python train.py --num_attention_heads=4 --norm_place="pre" --qk_norm=false --bias="none" --parallel_block=false --weight_decay=0.14 --max_grad_norm=0.5 --schedule="cos" --final_lr_fraction=0.1 --batch_tokens=[8192, 16384] --dataset="wikipedia_en"
MLP neurons of a small language model. Each row is named by its layer, matrix (gate and up: input weights) and neuron, and shows model dimensions 64-127. Each number is 50 + 15 x the weight over its row's rms, rounded and kept within 0 to 99. A neuron's up and down rows have the sign that makes its largest values positive.
After each neuron's rows, "fires on" lists the tokens most often at its 100 highest values on Wikipedia text that the model never trained on. A number after a token or word is its count.

L6.gate511:60 68 44 35 45 50 58 69 52 64 71 41 59 61 45 71 40 86 45 57 70 35 42 69 28 32 40 59 49 44 52 35 48 72 51 62 33 47 56 60 57 16 51 51 54 48 63 71 64 71 61 71 49 47 53 45 81 52 47 60 70 50 50 62
L6.up511:54 52 58 59 41 61 36 46 58 54 68 50 14 62 50 60 72 39 89 31 61 46 56 50 50 37 40 60 55 72 62 48 48 17 55 39 46 35 52 58 46 70 56 75 65 46 46 45 79 56 33 51 54 68 57 61 47 36 40 72 66 70 66 83
fires on: "ro" 20, " He" 18, "ri" 8, " ra" 6, " Go" 4, "iss" 4

L3.gate522:77 45 58 60 58 49 52 44 50 40 49 21 48 68 35 68 43 57 52 58 58 27 51 52 47 39 23 58 53 65 23 58 48 74 40 53 56 18 27 42 45 32 39 53 57 52 49 32 41 67 48 71 70 52 65 66 66 33 46 65 80 29 49 56
L3.up522:38 60 42 43 32 34 38 55 38 55 49 39 15 79 37 59 74 47 27 73 61 20 49 63 55 33 26 63 38 60 57 56 60 28 58 28 56 28 48 59 56 38 40 46 49 49 22 44 50 63 27 66 49 55 53 55 54 57 24 62 48 29 65 49
fires on: "ow" 83, "ere" 9, "hed" 8

L6.gate5:39 47 37 93 51 73 50 38 58 29 66 53 63 53 28 69 53 50 36 42 35 75 64 67 29 62 18 47 56 51 56 24 50 72 52 69 20 53 29 40 29 33 20 42 60 47 59 43 83 57 53 38 55 48 58 60 56 59 50 33 60 66 59 51
L6.up5:52 65 61 57 35 56 47 52 62 52 63 40 52 48 48 29 58 28 29 44 56 29 35 15 53 42 69 40 41 50 50 38 35 55 29 54 09 50 51 36 50 62 21 73 63 54 52 50 41 70 54 62 28 38 59 44 48 48 57 09 67 63 28 68
fires on: "p" 33, ";" 20, "on" 15, " |" 10, " G" 4

L3.gate59:65 63 63 71 30 20 52 49 52 42 49 52 41 21 59 41 57 21 58 61 60 56 28 59 49 59 47 71 71 54 71 30 33 25 39 68 36 29 42 53 50 44 31 48 34 31 32 69 43 48 32 36 50 46 46 69 61 46 68 31 47 39 99 56
L3.up59:60 59 62 32 48 39 75 51 59 35 86 48 66 62 62 45 61 50 44 61 50 63 72 39 33 39 52 39 53 63 51 47 53 41 39 74 76 57 42 56 27 39 48 66 44 62 25 73 58 40 69 34 36 28 82 74 38 57 34 49 51 73 60 68
fires on: " character" 22, " century" 20, " Roman" 11, "==" 8, " event" 6

L3.gate384:60 45 38 34 33 51 34 61 36 31 66 69 52 46 42 40 68 48 54 47 52 21 52 59 53 45 73 88 46 58 46 56 56 39 33 49 32 67 54 54 36 41 52 34 47 50 56 48 27 54 48 69 39 42 74 55 35 53 60 61 48 58 33 65
L3.up384:40 33 77 32 50 34 41 61 71 39 16 62 37 33 49 34 58 53 58 36 48 78 29 62 66 70 55 57 71 51 32 68 65 34 62 55 40 34 18 63 35 61 49 54 53 35 58 61 27 37 43 60 33 29 31 35 69 25 53 38 45 64 33 26
fires on: "ast" 87, "ier" 8

L3.gate217:66 40 16 44 32 54 66 36 65 37 60 53 59 57 46 37 61 56 76 58 36 41 59 47 35 56 30 51 58 70 65 57 72 61 30 38 38 52 35 51 33 55 52 36 37 89 24 54 65 82 57 91 45 35 24 62 51 34 55 60 64 41 51 56
L3.up217:78 24 61 60 56 18 70 35 71 37 57 27 55 29 39 64 56 62 62 46 41 51 87 31 37 52 42 53 51 68 44 29 71 52 41 55 47 49 34 28 34 52 57 60 23 62 40 62 66 45 43 77 49 45 31 29 59 57 57 52 37 25 29 52
fires on: " cont" 62, " dist" 22, " inst" 7, " Cont" 5

L6.gate548:43 39 50 14 49 17 06 60 39 41 51 79 54 82 53 42 40 52 64 55 40 33 54 53 64 41 72 41 59 23 62 54 39 41 37 52 15 29 75 39 37 34 46 63 26 58 41 47 62 62 71 64 42 57 44 41 41 54 37 58 72 62 58 56
L6.up548:58 38 40 48 37 38 30 57 36 55 26 34 23 54 80 26 59 14 77 71 70 57 39 65 45 48 48 78 51 65 44 73 34 61 61 46 60 56 53 45 48 65 79 66 49 58 42 38 56 63 29 72 42 33 21 65 52 46 33 47 10 54 66 59
fires on: "op" 29, "ist" 11, " as" 6, "oph" 5, "ast" 5

L3.gate472:32 47 53 42 57 40 64 46 35 45 36 42 45 40 48 66 68 55 50 59 47 42 34 66 23 46 58 42 47 55 54 48 47 46 54 87 43 43 61 29 75 47 48 24 46 59 12 56 35 60 66 75 49 76 82 14 52 53 28 24 48 68 53 51
L3.up472:36 60 62 43 45 60 33 61 55 56 50 41 87 75 19 54 27 16 64 16 39 38 50 54 69 52 66 63 27 59 29 45 64 32 54 47 63 64 63 64 58 46 14 62 66 25 58 41 04 69 68 41 37 48 41 42 22 41 40 58 49 48 26 55
fires on: " one" 49, " se" 15, " tw" 10, " late" 7, " last" 6, " f" 6

L3.gate83:51 46 45 53 46 65 63 38 74 48 52 33 71 49 42 58 40 42 57 67 46 23 64 63 47 35 52 59 80 42 67 70 54 65 69 69 32 61 66 69 54 26 51 63 75 38 28 52 68 41 43 42 62 75 58 91 48 44 55 31 51 25 64 66
L3.up83:55 59 53 41 41 70 31 58 56 51 52 38 67 61 43 55 50 42 54 55 54 30 36 55 68 63 72 37 64 40 68 52 75 35 61 59 48 31 64 58 45 14 45 44 60 75 56 47 57 56 69 33 85 44 67 60 49 22 55 64 39 59 50 28
fires on: " se" 88, " Se" 12

L6.gate516:73 45 44 76 35 49 84 51 29 63 46 79 51 51 47 44 64 41 21 37 46 34 41 52 35 72 53 54 50 48 69 58 26 37 59 47 53 59 53 39 62 70 33 35 45 85 50 30 28 67 42 66 50 55 32 62 69 51 35 28 45 37 52 59
L6.up516:43 55 49 77 69 31 25 37 41 43 43 60 64 32 76 51 52 61 36 63 42 41 50 36 38 54 29 43 50 85 22 56 22 42 59 42 13 56 68 22 39 55 15 53 75 67 49 41 51 55 49 49 65 48 61 72 40 48 52 25 33 50 06 69
fires on: " of" 31, " in" 21, " for" 19, " |" 17

L3.gate104:39 54 39 36 38 42 54 74 44 35 39 52 53 33 30 58 33 24 95 93 49 34 51 35 68 64 31 59 64 50 47 51 31 52 58 29 27 33 51 54 55 54 40 47 62 59 63 37 35 74 38 40 65 23 80 73 60 24 62 49 36 31 66 40
L3.up104:29 54 52 38 83 62 73 55 56 69 63 45 55 37 36 40 38 47 62 74 31 30 50 52 47 44 52 42 75 60 73 35 13 60 52 41 28 60 49 57 52 49 54 67 42 29 75 53 34 41 62 37 49 29 66 49 65 44 68 43 43 05 49 50
fires on: " de" 36, "ie" 24, "du" 13, "oe" 13, "uel" 12

L6.gate111:67 38 54 68 51 47 56 39 50 77 48 52 49 49 69 37 63 41 66 50 50 56 32 68 30 70 24 56 61 31 36 44 67 63 12 39 56 37 59 58 45 19 64 51 50 60 51 40 38 59 54 32 53 38 59 66 64 51 71 68 18 70 24 52
L6.up111:62 58 40 52 29 67 40 29 37 74 63 37 35 57 76 57 67 41 51 57 89 47 37 53 58 58 60 57 49 50 68 52 51 42 64 36 61 63 55 27 53 44 60 57 36 33 55 48 68 43 27 81 37 38 53 30 78 40 49 24 24 32 47 53
fires on: "ittee" 18, "ri" 14, "gram" 6, "our" 6, "O" 6

L3.gate194:25 59 51 30 40 42 43 56 64 40 27 54 62 54 30 63 68 57 40 45 45 65 43 68 41 59 61 69 64 46 66 38 39 43 67 37 78 67 48 20 69 72 45 54 83 02 78 19 51 49 37 35 65 60 77 62 57 21 61 46 67 41 36 47
L3.up194:52 62 49 45 47 29 50 72 67 90 49 80 58 46 44 56 35 37 45 22 22 72 60 61 59 46 55 62 54 65 53 48 51 49 70 33 36 71 56 36 60 44 86 57 43 35 67 24 62 52 67 60 57 61 46 46 23 47 48 59 29 65 45 30
fires on: " re" 92, "nd" 6

L3.gate35:32 78 49 60 75 49 62 75 69 36 47 54 38 33 67 27 69 41 58 44 57 46 68 43 47 52 44 45 44 55 44 46 33 36 51 56 29 66 33 53 84 69 51 40 35 42 42 57 47 60 44 31 49 35 41 62 32 61 49 47 61 44 52 71
L3.up35:39 51 42 68 47 52 56 57 45 43 70 40 32 57 31 32 51 80 57 54 37 58 52 52 60 38 23 26 43 34 34 52 52 45 74 62 32 78 49 37 49 63 33 44 54 73 37 34 31 26 97 81 64 40 44 67 60 60 59 46 14 53 49 46
fires on: "f" 77, "ld" 13, "ff" 5, "rent" 4

L3.gate438:49 70 51 65 37 29 61 51 64 35 35 48 41 57 46 70 70 46 70 63 80 46 37 69 45 61 42 58 53 36 60 57 44 45 41 83 57 33 26 42 79 54 52 55 54 61 50 53 71 74 29 39 31 40 50 70 41 76 66 76 44 32 47 44
L3.up438:60 56 53 45 61 39 58 61 51 60 62 32 61 20 22 37 49 46 42 60 78 35 39 54 42 53 61 50 47 63 55 43 74 51 57 37 50 68 24 56 42 75 65 30 51 32 54 70 55 45 61 49 19 64 51 61 58 57 64 99 68 63 52 49
fires on: "ens" 82, "ris" 15

L3.gate379:34 70 25 81 55 49 45 59 52 79 50 29 30 51 50 40 67 76 33 73 53 54 55 42 51 48 57 37 44 62 56 45 33 60 30 60 68 54 36 49 52 52 22 38 35 55 18 39 54 61 33 61 37 74 84 42 45 65 37 40 60 37 66 76
L3.up379:48 49 43 42 23 53 33 53 34 49 39 36 43 76 47 63 43 41 53 55 34 68 54 57 64 37 25 48 49 45 31 41 75 65 46 37 42 44 48 68 65 34 36 52 52 85 25 56 31 61 56 54 38 26 42 53 59 58 26 77 23 34 80 54
fires on: "ce" 29, "ance" 22, "ere" 20, " Me" 14, "ove" 4

L6.gate390:38 42 52 69 50 38 70 38 48 47 47 63 38 52 43 67 40 61 40 38 65 64 68 44 50 35 57 50 72 16 47 37 58 53 49 43 22 44 13 41 53 46 29 38 59 54 27 29 59 68 85 28 55 11 57 85 47 29 32 24 65 37 69 46
L6.up390:51 46 47 81 53 08 53 64 37 51 54 49 34 58 35 48 44 40 43 51 87 24 49 72 41 38 44 75 55 28 82 37 32 70 65 51 40 68 35 59 40 68 88 44 76 56 32 55 42 33 42 69 53 64 38 31 49 40 65 56 56 22 27 47
fires on: "." 99

L3.gate233:64 64 64 65 56 30 56 68 44 47 63 22 60 54 42 58 70 47 67 79 60 38 44 53 44 54 40 71 39 60 50 31 41 40 29 15 57 12 43 40 61 34 15 29 31 53 69 61 19 74 44 39 63 58 62 58 72 27 25 46 51 58 43 45
L3.up233:65 66 56 23 20 33 37 47 13 93 70 24 57 40 58 42 39 73 42 46 67 39 42 38 32 45 51 50 46 76 65 52 49 37 46 17 41 56 51 63 55 42 33 71 54 53 38 36 73 43 39 31 51 51 57 36 29 25 74 64 52 33 82 64
fires on: "ri" 75, "rib" 21

L3.gate279:06 49 45 67 46 58 51 50 64 60 33 55 55 59 25 35 42 43 49 58 31 28 31 57 79 84 49 41 31 50 55 35 36 26 54 48 44 25 40 76 63 59 70 41 46 34 48 45 41 47 54 11 33 37 53 57 41 30 45 48 47 23 71 53
L3.up279:38 56 57 35 44 45 52 51 27 49 56 72 50 43 61 37 49 65 32 60 57 57 70 36 33 59 56 46 55 65 68 68 59 55 43 62 44 59 81 56 35 72 65 59 45 67 39 47 52 42 74 63 16 33 34 77 52 35 56 34 31 56 53 79
fires on: " de" 71, " re" 12

L3.gate534:66 54 36 72 36 54 71 42 72 48 43 39 30 24 60 75 60 17 33 59 40 45 69 29 43 53 47 56 52 59 58 31 56 51 48 66 57 46 50 61 46 51 71 54 37 47 33 51 73 53 50 66 34 47 41 58 72 45 57 70 28 47 45 50
L3.up534:69 72 48 56 32 59 44 28 48 33 44 42 58 66 12 46 49 46 44 40 47 39 51 44 53 67 43 45 53 52 40 41 57 17 43 42 77 51 22 52 52 82 53 61 13 27 39 49 38 66 43 45 69 72 54 16 50 50 50 56 47 59 34 49
fires on: " cont" 62, " met" 16, " vi" 8, " Cont" 4, "ident" 4

L6.gate402:44 61 33 47 55 62 52 48 52 54 53 50 64 77 27 60 58 68 52 58 76 56 66 25 49 72 45 48 56 65 42 34 69 52 57 65 29 45 57 23 30 43 27 08 29 42 52 55 41 40 44 33 43 42 49 38 46 63 30 45 62 45 58 70
L6.up402:69 43 66 74 67 71 85 62 44 36 68 65 49 47 69 50 47 45 45 36 58 37 57 23 58 25 27 56 59 56 22 33 55 47 69 44 63 67 87 22 42 33 52 46 14 33 60 48 57 47 33 53 58 40 64 46 69 64 36 36 56 30 55 36
fires on: " n" 37, " N" 19, "tern" 16, "N" 5

L6.gate222:31 49 41 64 48 30 59 52 70 48 49 67 57 31 38 60 68 57 19 31 60 48 75 48 56 55 47 63 54 35 42 48 26 54 54 74 37 46 46 25 47 24 32 42 71 58 56 57 58 60 52 46 60 38 55 51 83 42 42 02 71 51 81 54
L6.up222:31 77 60 55 57 51 76 58 30 68 52 41 45 40 48 52 52 51 29 17 67 68 73 29 48 60 67 71 58 29 47 50 47 40 40 40 41 55 75 47 57 17 47 64 60 17 55 52 59 55 61 38 27 26 59 58 64 56 52 60 51 40 27 49
fires on: " was" 56, "," 15, " is" 13, " also" 6, " who" 4

L3.gate5:70 52 56 32 50 50 58 41 26 56 44 47 71 51 35 54 27 60 22 74 68 45 57 42 49 46 64 45 53 67 72 52 23 49 53 43 48 43 57 34 35 41 63 53 31 38 47 65 51 58 52 85 43 66 78 57 53 47 48 57 60 29 25 48
L3.up5:49 64 47 36 59 65 65 48 32 39 67 49 55 76 84 45 71 44 46 60 49 55 26 56 32 49 64 51 63 95 48 42 62 47 39 35 55 69 26 64 63 51 47 65 71 36 33 46 83 79 41 41 34 79 56 37 76 49 66 48 52 27 42 64
fires on: " ant" 12, " San" 10, " Ant" 9, " is" 9, "amil" 9, " Ju" 7

L6.gate532:41 19 42 48 47 33 54 42 47 56 28 53 49 50 25 36 65 24 60 30 39 43 29 50 64 51 42 35 53 50 55 80 53 32 60 50 51 39 50 32 51 34 53 30 45 29 56 61 57 42 65 56 38 55 60 48 70 62 24 50 45 49 65 42
L6.up532:74 56 61 40 27 54 78 42 39 54 74 11 42 14 63 63 47 48 36 63 43 35 63 30 39 56 70 46 28 89 43 47 56 38 48 38 46 47 55 40 34 68 40 27 53 57 42 47 41 59 75 47 51 44 58 45 23 56 52 34 44 42 51 28
fires on: "us" 15, "e" 14, "ation" 13, "ement" 5, "ital" 5, "ance" 5

L3.gate81:41 26 35 60 79 66 20 45 24 51 52 25 62 55 67 44 32 58 46 74 34 45 59 47 29 54 35 61 45 47 32 52 69 30 89 52 24 46 46 44 38 38 48 45 59 42 71 64 58 54 47 61 66 71 32 54 54 45 39 41 28 33 69 80
L3.up81:52 27 41 45 73 71 42 56 25 57 50 39 49 44 49 79 42 71 38 48 28 65 57 65 35 52 72 20 59 33 43 67 40 52 46 43 31 58 49 29 38 50 65 42 57 40 58 70 51 72 41 39 83 45 69 49 66 55 38 48 39 62 45 59
fires on: "ib" 22, "umb" 20, "eb" 19, "ivers" 14, "ub" 5, "aw" 4

L6.gate97:37 32 43 99 56 41 37 62 60 35 57 59 63 56 48 65 41 57 34 31 61 48 39 38 15 65 32 70 56 54 52 62 46 69 45 43 38 73 37 20 39 52 50 62 52 49 26 24 26 64 72 51 47 30 56 53 38 53 30 33 64 53 51 49
L6.up97:38 39 45 56 53 47 37 40 64 75 28 87 33 54 46 40 52 20 39 57 43 37 68 32 57 28 38 44 10 35 61 34 68 37 58 29 68 37 43 61 71 29 67 24 26 73 57 44 49 45 33 47 60 57 32 48 29 67 29 72 36 28 52 76
fires on: "." 34, " |" 16, "v" 9, "d" 6, "D" 6, "w" 4

L3.gate236:27 67 40 25 62 54 53 49 64 31 31 37 50 55 45 75 75 46 46 33 46 20 54 38 45 62 58 60 74 62 80 64 27 50 61 50 41 57 27 44 60 49 61 59 34 41 54 44 29 49 56 61 72 31 50 51 56 32 38 49 43 48 21 70
L3.up236:50 66 56 37 20 20 54 70 82 87 28 49 97 57 56 60 65 42 60 56 80 32 42 44 30 61 58 56 45 51 27 34 47 37 58 42 33 52 66 53 49 21 68 40 64 72 62 43 51 49 75 75 50 66 62 40 64 47 58 33 31 39 45 40
fires on: " re" 100

L6.gate503:76 31 49 53 60 46 46 80 40 58 46 41 38 73 48 50 45 29 79 40 21 44 52 49 49 45 48 22 65 51 42 49 69 68 44 55 40 38 51 30 29 69 54 21 64 73 49 41 48 56 61 41 72 66 61 38 69 40 47 56 17 92 26 28
L6.up503:41 54 55 26 37 50 53 37 73 25 89 58 50 28 26 38 30 33 47 25 27 65 43 52 56 56 73 41 57 50 32 65 68 61 53 50 77 87 67 64 46 67 62 44 51 31 49 52 51 40 46 31 81 39 56 49 49 32 49 47 63 43 49 14
fires on: "ail" 22, "est" 19, " h" 9, "om" 8, " w" 6, "ign" 5

L3.gate353:42 33 40 51 62 81 43 41 43 59 37 71 54 62 55 70 32 66 59 11 23 58 75 51 48 58 55 28 68 42 68 63 39 34 77 51 58 77 51 56 33 49 55 41 33 71 86 53 53 60 74 33 67 45 77 17 34 46 55 62 42 68 37 41
L3.up353:45 37 51 39 61 56 57 26 75 51 25 53 69 59 57 49 49 49 73 57 28 44 67 44 58 41 30 40 73 66 41 57 41 45 41 47 30 64 56 51 38 57 29 53 22 38 63 43 53 51 48 78 55 49 35 53 62 28 17 54 34 71 48 58
fires on: "ag" 29, "ank" 27, "ard" 13, "ield" 8, " during" 7

L3.gate546:54 34 48 40 63 30 56 41 29 58 60 41 76 47 52 37 40 73 41 42 40 37 36 56 64 52 25 70 64 38 71 61 40 64 36 84 28 36 24 52 50 51 60 39 44 43 30 33 53 48 43 60 44 48 47 74 59 43 75 62 45 61 44 55
L3.up546:54 50 45 54 64 46 64 86 37 74 68 39 58 15 45 48 44 31 39 63 47 59 62 21 40 57 55 55 44 42 42 43 72 49 75 70 38 42 43 31 66 63 49 48 42 56 47 31 52 48 41 25 58 58 40 67 61 66 40 59 59 55 51 31
fires on: "," 96

L3.gate302:51 39 45 28 43 61 29 49 63 49 45 39 68 48 49 65 49 47 47 61 47 25 67 67 47 63 14 58 73 42 54 64 27 33 37 69 32 38 73 36 51 49 53 39 79 52 86 59 34 59 37 31 49 61 44 62 29 35 55 31 44 35 57 65
L3.up302:77 44 60 37 14 62 40 28 57 35 67 57 37 39 63 39 28 37 79 63 31 48 50 14 55 44 40 63 66 57 32 54 41 31 34 65 67 59 63 58 35 49 60 41 42 43 47 52 55 47 44 15 60 23 41 58 37 56 67 45 56 21 37 64
fires on: "od" 22, " colle" 15, " se" 15, " ran" 9

L3.gate13:41 50 32 44 64 40 63 49 49 45 53 36 33 47 35 48 69 26 39 41 39 58 51 66 23 56 48 69 56 75 37 35 58 48 70 31 22 54 27 46 55 66 61 29 50 58 54 56 53 58 77 52 88 59 40 37 51 41 39 61 35 51 22 76
L3.up13:50 65 49 28 54 51 17 43 23 27 67 41 71 67 70 53 41 37 71 17 62 61 63 59 51 78 47 43 75 49 39 47 34 69 43 44 48 31 60 51 56 36 35 46 60 66 66 57 62 44 74 31 53 31 51 45 45 40 36 77 60 64 44 41
fires on: " un" 63, " Un" 21, " h" 15

L3.gate246:35 49 44 42 45 50 48 63 51 11 35 48 92 53 30 57 53 49 73 58 57 57 65 84 54 68 47 50 75 56 52 43 37 60 42 33 72 31 35 54 49 44 72 37 27 24 64 66 30 43 54 67 50 69 71 40 23 53 50 43 59 44 59 60
L3.up246:40 50 72 52 46 22 51 43 38 48 56 95 63 49 35 43 52 57 71 62 60 15 74 75 77 37 65 71 58 39 35 34 35 73 38 48 65 58 39 33 35 51 33 57 17 48 31 49 43 51 52 37 44 51 52 37 45 58 42 51 17 39 85 54
fires on: "man" 46, "chitect" 14, " politician" 12, "ist" 9, "/" 5, "cher" 5

L6.gate431:64 57 33 43 32 36 64 34 42 46 65 37 29 63 61 52 47 68 49 72 71 43 98 37 53 57 63 50 64 54 87 56 33 56 50 31 31 39 57 54 38 57 18 29 44 32 42 62 77 67 60 26 44 46 57 43 33 41 64 45 55 45 58 54
L6.up431:52 53 39 51 42 42 50 45 18 46 84 38 36 27 43 60 29 43 68 45 49 78 27 58 45 41 36 50 63 52 52 57 40 50 30 31 32 53 42 62 27 58 45 27 60 32 58 78 76 57 49 39 74 40 58 67 52 30 59 59 36 57 55 28
fires on: "." 53, "b" 16, "f" 13, "g" 6

L6.gate363:32 51 46 29 26 40 26 40 21 28 78 50 49 32 46 45 48 55 62 71 54 61 55 80 44 50 72 51 63 67 37 50 62 82 65 79 64 44 59 49 60 44 18 36 11 43 49 84 46 50 65 53 84 40 30 41 50 42 61 48 58 49 62 50
L6.up363:37 44 37 13 48 59 34 41 51 38 49 33 42 64 51 26 33 69 31 53 43 35 67 52 56 42 58 32 45 45 45 65 34 71 90 51 28 60 51 59 68 50 57 61 24 55 47 50 56 62 59 58 53 34 52 63 34 48 77 33 76 32 64 48
fires on: " inter" 18, "k" 13, "8" 8, "-" 7, "–" 7, "in" 6

L3.gate559:77 29 52 78 85 61 52 48 39 57 35 30 53 34 68 77 41 25 81 50 56 54 67 51 41 49 46 50 80 20 44 68 40 45 23 47 34 85 39 35 36 31 32 49 00 25 49 55 52 49 27 43 53 52 70 49 52 16 62 59 45 49 57 46
L3.up559:46 25 57 45 39 42 55 70 53 36 33 42 61 63 33 57 55 55 33 29 66 52 49 58 43 30 56 40 26 33 21 65 40 37 56 46 66 49 32 40 35 35 77 36 33 19 65 70 64 46 72 37 47 31 58 59 32 49 46 72 56 67 66 75
fires on: " Art" 28, " American" 12, " By" 11, " Roman" 10, "by" 7, " French" 5

L3.gate540:63 35 53 76 41 41 60 76 76 34 49 40 66 27 41 16 86 50 55 71 35 68 54 56 71 70 67 62 56 78 74 40 48 61 32 65 46 43 51 42 22 67 50 28 33 45 46 56 43 73 34 41 40 36 45 47 47 47 55 47 70 48 29 67
L3.up540:62 60 50 68 33 36 66 79 64 24 53 36 70 28 33 36 73 45 57 85 17 57 62 41 65 67 42 54 56 45 74 26 48 58 19 58 30 54 52 50 17 76 47 30 30 51 49 62 49 61 28 43 56 31 47 62 28 50 53 30 83 22 57 48
fires on: " att" 32, " cont" 29, " ext" 24, "esc" 7, " desc" 6

L3.gate331:34 72 33 80 50 21 79 82 70 30 54 60 52 48 45 44 34 48 41 56 24 38 52 32 51 63 45 68 55 45 42 43 44 69 53 60 63 39 39 39 59 44 51 44 39 40 44 64 50 42 33 64 52 34 68 66 61 68 56 47 33 58 53 59
L3.up331:48 54 58 67 36 31 76 42 55 24 54 43 38 52 43 29 64 57 42 45 74 61 62 58 73 57 59 45 32 62 58 33 85 49 60 39 34 43 38 51 58 80 74 67 37 72 59 56 38 52 42 61 62 76 40 68 84 35 45 64 45 54 53 60
fires on: " Re" 43, "ident" 16, " ev" 14, " debut" 7, " re" 6

L3.gate188:40 43 29 35 54 52 58 47 52 25 38 52 29 61 61 47 67 50 51 62 61 51 31 58 86 48 31 50 65 51 69 46 50 74 52 51 41 45 64 35 62 47 23 32 48 55 56 36 51 72 59 57 28 42 32 33 57 52 55 38 46 32 31 41
L3.up188:34 57 51 51 59 47 63 76 45 73 54 39 56 63 66 40 68 30 55 58 48 46 71 36 68 83 47 68 55 54 50 63 61 36 17 69 57 40 32 57 47 56 42 80 64 19 44 68 57 68 36 37 56 55 46 45 64 50 65 43 28 43 43 50
fires on: "aw" 36, "med" 11, "====" 7, "ak" 5, " William" 5

L6.gate135:27 47 45 46 41 55 53 76 77 42 39 39 42 39 42 65 70 51 63 62 61 43 57 84 63 59 79 67 53 12 59 29 60 60 35 58 36 42 40 57 46 58 66 42 54 35 50 59 66 56 57 71 26 46 78 51 48 42 53 49 51 57 65 28
L6.up135:36 58 40 50 36 35 59 34 51 42 32 48 56 92 44 52 60 88 51 47 34 50 59 54 99 52 67 41 41 49 41 51 60 74 45 38 45 51 59 45 30 60 55 39 53 46 44 38 59 52 29 62 53 63 55 53 49 26 74 84 57 82 42 47
fires on: " re" 29, " Re" 13, " appro" 9, "ect" 7, "ength" 5, " te" 5

L6.gate451:56 50 64 49 49 42 32 49 30 51 86 29 40 61 65 58 70 48 42 50 18 59 77 58 59 58 41 70 58 61 32 52 40 68 56 27 48 41 47 40 61 52 41 68 47 43 36 39 38 35 45 51 45 48 65 47 52 49 52 35 31 44 41 41
L6.up451:49 52 60 69 57 49 78 83 84 34 56 35 25 46 46 43 69 64 45 27 32 40 40 31 45 36 72 45 53 37 25 38 41 51 51 32 04 46 57 81 62 43 36 37 57 69 27 46 39 50 64 48 51 67 31 34 43 49 58 41 33 21 54 42
fires on: "or" 42, "ent" 6, "ic" 6, "ap" 4, " was" 4

L6.gate395:27 67 49 60 56 63 84 52 00 51 28 45 42 82 37 37 65 55 54 76 62 60 56 48 51 48 47 23 55 49 55 77 60 57 61 39 53 57 75 70 47 47 46 83 51 55 29 63 66 57 40 53 30 57 56 46 50 36 39 62 54 72 47 45
L6.up395:47 55 42 64 50 40 28 61 64 40 29 70 56 51 35 41 48 41 75 33 88 37 58 49 32 45 49 60 52 46 67 74 34 32 62 48 49 46 47 29 64 68 69 81 76 31 46 43 40 50 50 56 17 72 14 42 61 40 77 70 66 63 49 51
fires on: " con" 12, " All" 11, "le" 9, " Al" 8, " pro" 8, " Soc" 6

L3.gate391:56 51 41 49 55 47 49 46 55 50 60 62 50 79 62 41 40 32 56 68 51 47 54 59 21 44 52 65 68 58 42 60 48 23 48 37 51 72 77 53 21 51 21 28 37 38 56 56 49 55 61 48 53 56 47 71 18 51 64 50 48 34 28 61
L3.up391:26 54 35 65 58 38 39 48 66 63 47 66 55 55 42 35 53 32 31 44 50 35 66 84 53 72 55 56 72 50 43 38 39 47 40 53 55 54 29 28 30 64 30 36 33 41 43 15 38 67 69 65 40 56 56 46 24 50 47 65 46 63 59 40
fires on: "ab" 30, " known" 26, " fe" 11, " lim" 10, " mod" 5, "ym" 4

L3.gate129:71 28 29 58 69 47 46 26 49 42 31 20 52 48 37 30 75 46 51 60 54 71 45 66 43 56 23 34 65 34 55 47 46 51 57 45 52 45 30 61 24 54 48 47 46 40 38 41 73 55 52 46 42 59 60 26 62 49 64 61 43 33 82 42
L3.up129:68 71 45 35 48 35 24 48 59 70 38 39 44 49 67 73 62 70 41 29 72 73 35 49 49 45 44 53 41 69 34 54 08 28 64 49 77 72 52 43 63 72 52 30 49 30 43 37 49 40 48 48 38 79 66 45 46 44 66 43 55 67 58 31
fires on: " Alex" 11, "ks" 9, "ether" 9, "'," 9, " Russ" 7, " Pol" 7

L6.gate387:49 48 26 38 58 18 33 55 51 61 78 60 48 61 34 33 32 82 41 25 66 37 54 58 09 42 69 42 82 34 79 57 34 42 80 81 25 66 40 55 30 45 12 43 39 42 20 52 78 46 74 60 52 51 50 54 74 34 59 51 77 38 65 63
L6.up387:35 75 54 50 42 17 36 47 55 49 31 48 54 49 64 43 54 58 55 68 56 59 85 29 56 83 57 62 34 46 51 22 46 39 51 47 37 55 36 39 44 35 27 56 60 58 48 68 67 53 56 62 39 54 66 83 57 27 57 12 57 62 81 77
fires on: "9" 31, "8" 27, "7" 12, "6" 11, "1" 5, "4" 4